From a checkpoint of a small transformer trained on Wikipedia.
Training: a variant of Muon for these matrices, 582M tokens, 8883 steps.
MLP neurons of a small language model. Each row is named by its layer, matrix (down: output weights) and neuron, and shows model dimensions 32-127. Each number is 128 + 24 x the weight over its row's rms, rounded and kept within 0 to 255. Numbers have three digits each.
After each neuron's rows, "fires before" lists the tokens most often just after its 100 highest values on Wikipedia text that the model never trained on. A number after a token or word is its count.

L3.down1327:116139122150141117136110106152133129098137120138129086152121131160193108147147108159084165094101158095194143125117138166113141137089143144139091112105140080155130119094143171107141071117123135135155099148125156103169131190093141122107170111138157114116107144142134118117148120175134095122
fires before: "\n" 43, " " 13, "." 7

L3.down800:142117124151123127138158159161102130129126078139185106124104131057135100129125147139106156148145096158148132121129117100128156132126126128135131094091117127134143143118063168155128127116089109125167167156126101119102137054130120122111142076118152156064089161101134119122150124118134100123
fires before: " in" 25, " a" 14, " the" 9, " on" 7, " by" 7

L3.down303:124129135074106192124117155118168123110112155134150161133115125122153105116145170123134150118117100135193098107104125122093115148161116121118105149123139116138132155158135106133109113127148124144099129126115115120106129178094151131156099135150118178188143128110189122083147072114118109135
fires before: "\n" 47, "===" 14, "|" 11, "-" 10

L3.down465:112139126097118148148135144134154135114148141155138131130147146153139141131148148160143108106107110116104102135116142120128095140147135104146126131147136146104127161149135157145139129135099124096170126161132110096113137101158153177122098140129129151100077153100134121093095076088147140133
fires before: "\n" 45, "---|---|---|---|" 24

L3.down32:124139128134110082116126104101125152122096124143130151123109174111128118129149105159121151098100113161049101095154139113120153126125126102103124149112139106104119130120144136088083108152143101113134106142138175134141118119125128129108151139133116122125100158096142151125090141105144148126
fires before: " is" 22, "." 19, " was" 17, " also" 4

L3.down209:125099137124160137180121135126141098115139103106135105139091133110130127085162094105148142144138154159188116081129134122083145118121116146142125148170141121132119136157126134089141165153176160121123120154085138123144144132095127127131143099106112112039123097113151167160149118101101088119
fires before: " is" 26, " was" 24

L3.down1558:095120135126144125145160145127097130099110122133127141153132102121125117124151152116124155140112115151181101193113137161150121178144091133115107125120117164119138132108110162087111118134160123146174167126124070125120161112133120130118147119093179101069108142156140132158195126140125112094
fires before: " a" 37, " an" 15, " the" 10

L3.down1101:185132100139170127098159125106126103099119130129096144126097110124143126108116143144102100122116107106149100130118111130112139167108136100150112125150120098120131142090110124142076072142125140113128143126169108099133135131086128156085133156114102110146121109151100108128122107101124140098
fires before: " of" 47, " in" 12, "." 4, " the" 4

L3.down883:130079106124165099132095150093147145094131073109131143130153124112164146094163186127146130120137138100202103140114112150112164135136122148155092127091104096094165112135129165111102152103127101123168141162141124092117129100116113101157142159101147085137100180175135158147155120086135129145
fires before: " a" 25, " an" 15, " of" 12, " in" 12, " the" 7

L3.down801:101124139092112153115090105056139098148138122146159082148080143137155152158133115131148132129158135112182136120108147128169131087131129131133099119111167088088148153153133167137174116134113127108105135112126134102120135122116174146150117089115158101148106099113156117121142084119134090159
fires before: "\n" 44, "-" 13, " %" 12, "===" 5, "The" 5

L3.down1437:146158130161120132116088114159150146120138188160126121095134115119129136173112109108129130108140150104190150176113127150138131136144118172098161068148146110121121128125132146088147115125176104139157100138131130144139146069101119145095136142147147096176128119175130135131114107103136138111
fires before: " the" 56, " his" 5, " a" 4, " Para" 4

L3.down1950:138159125082129076145088159124172111158154124135140152110124135138108135150132116134111091133142141120255100116143147136120152101135155130149127120134135116120118149145143099163127176073155161112154148140121133098101107064102153123140128113124123093110076111138150159101120146164123151132
fires before: " of" 38, " in" 12, " professor" 5, " independent" 4

L3.down986:126147132102139136121121113156096089125188150126107127167112166109112092128163099134111153135125099142100172186132149145141134135117146123151104157125114101140177103087118165110132085143147124102124122144160134088133156129133137115140158090133129092129109109168216133116188127154114105134
fires before: " " 55, " |" 11, " 5" 4

L3.down791:124126138093107108139092139135173126120119126124128105110123121164102096108114114102149123144144146108183104160135113165131132131153138150117138093106113154120106152136138094119115138133150152125130081111140158142119149091101142152100112114137112118101120136140170101136143130119103101124
fires before: " the" 42, " a" 10, "." 4

L3.down1271:132140137128141086101125136134092131109140162133248138124128116114112158132120157119140108127154165126255119107104124111126136119127125134114128118159132076140152099150139111130116126120123131072165160118127156139111103141105133130108162145130093129115151147136145125144114116129125148119
fires before: " Cass" 21, " Jo" 16, " International" 8, " No" 8, " List" 4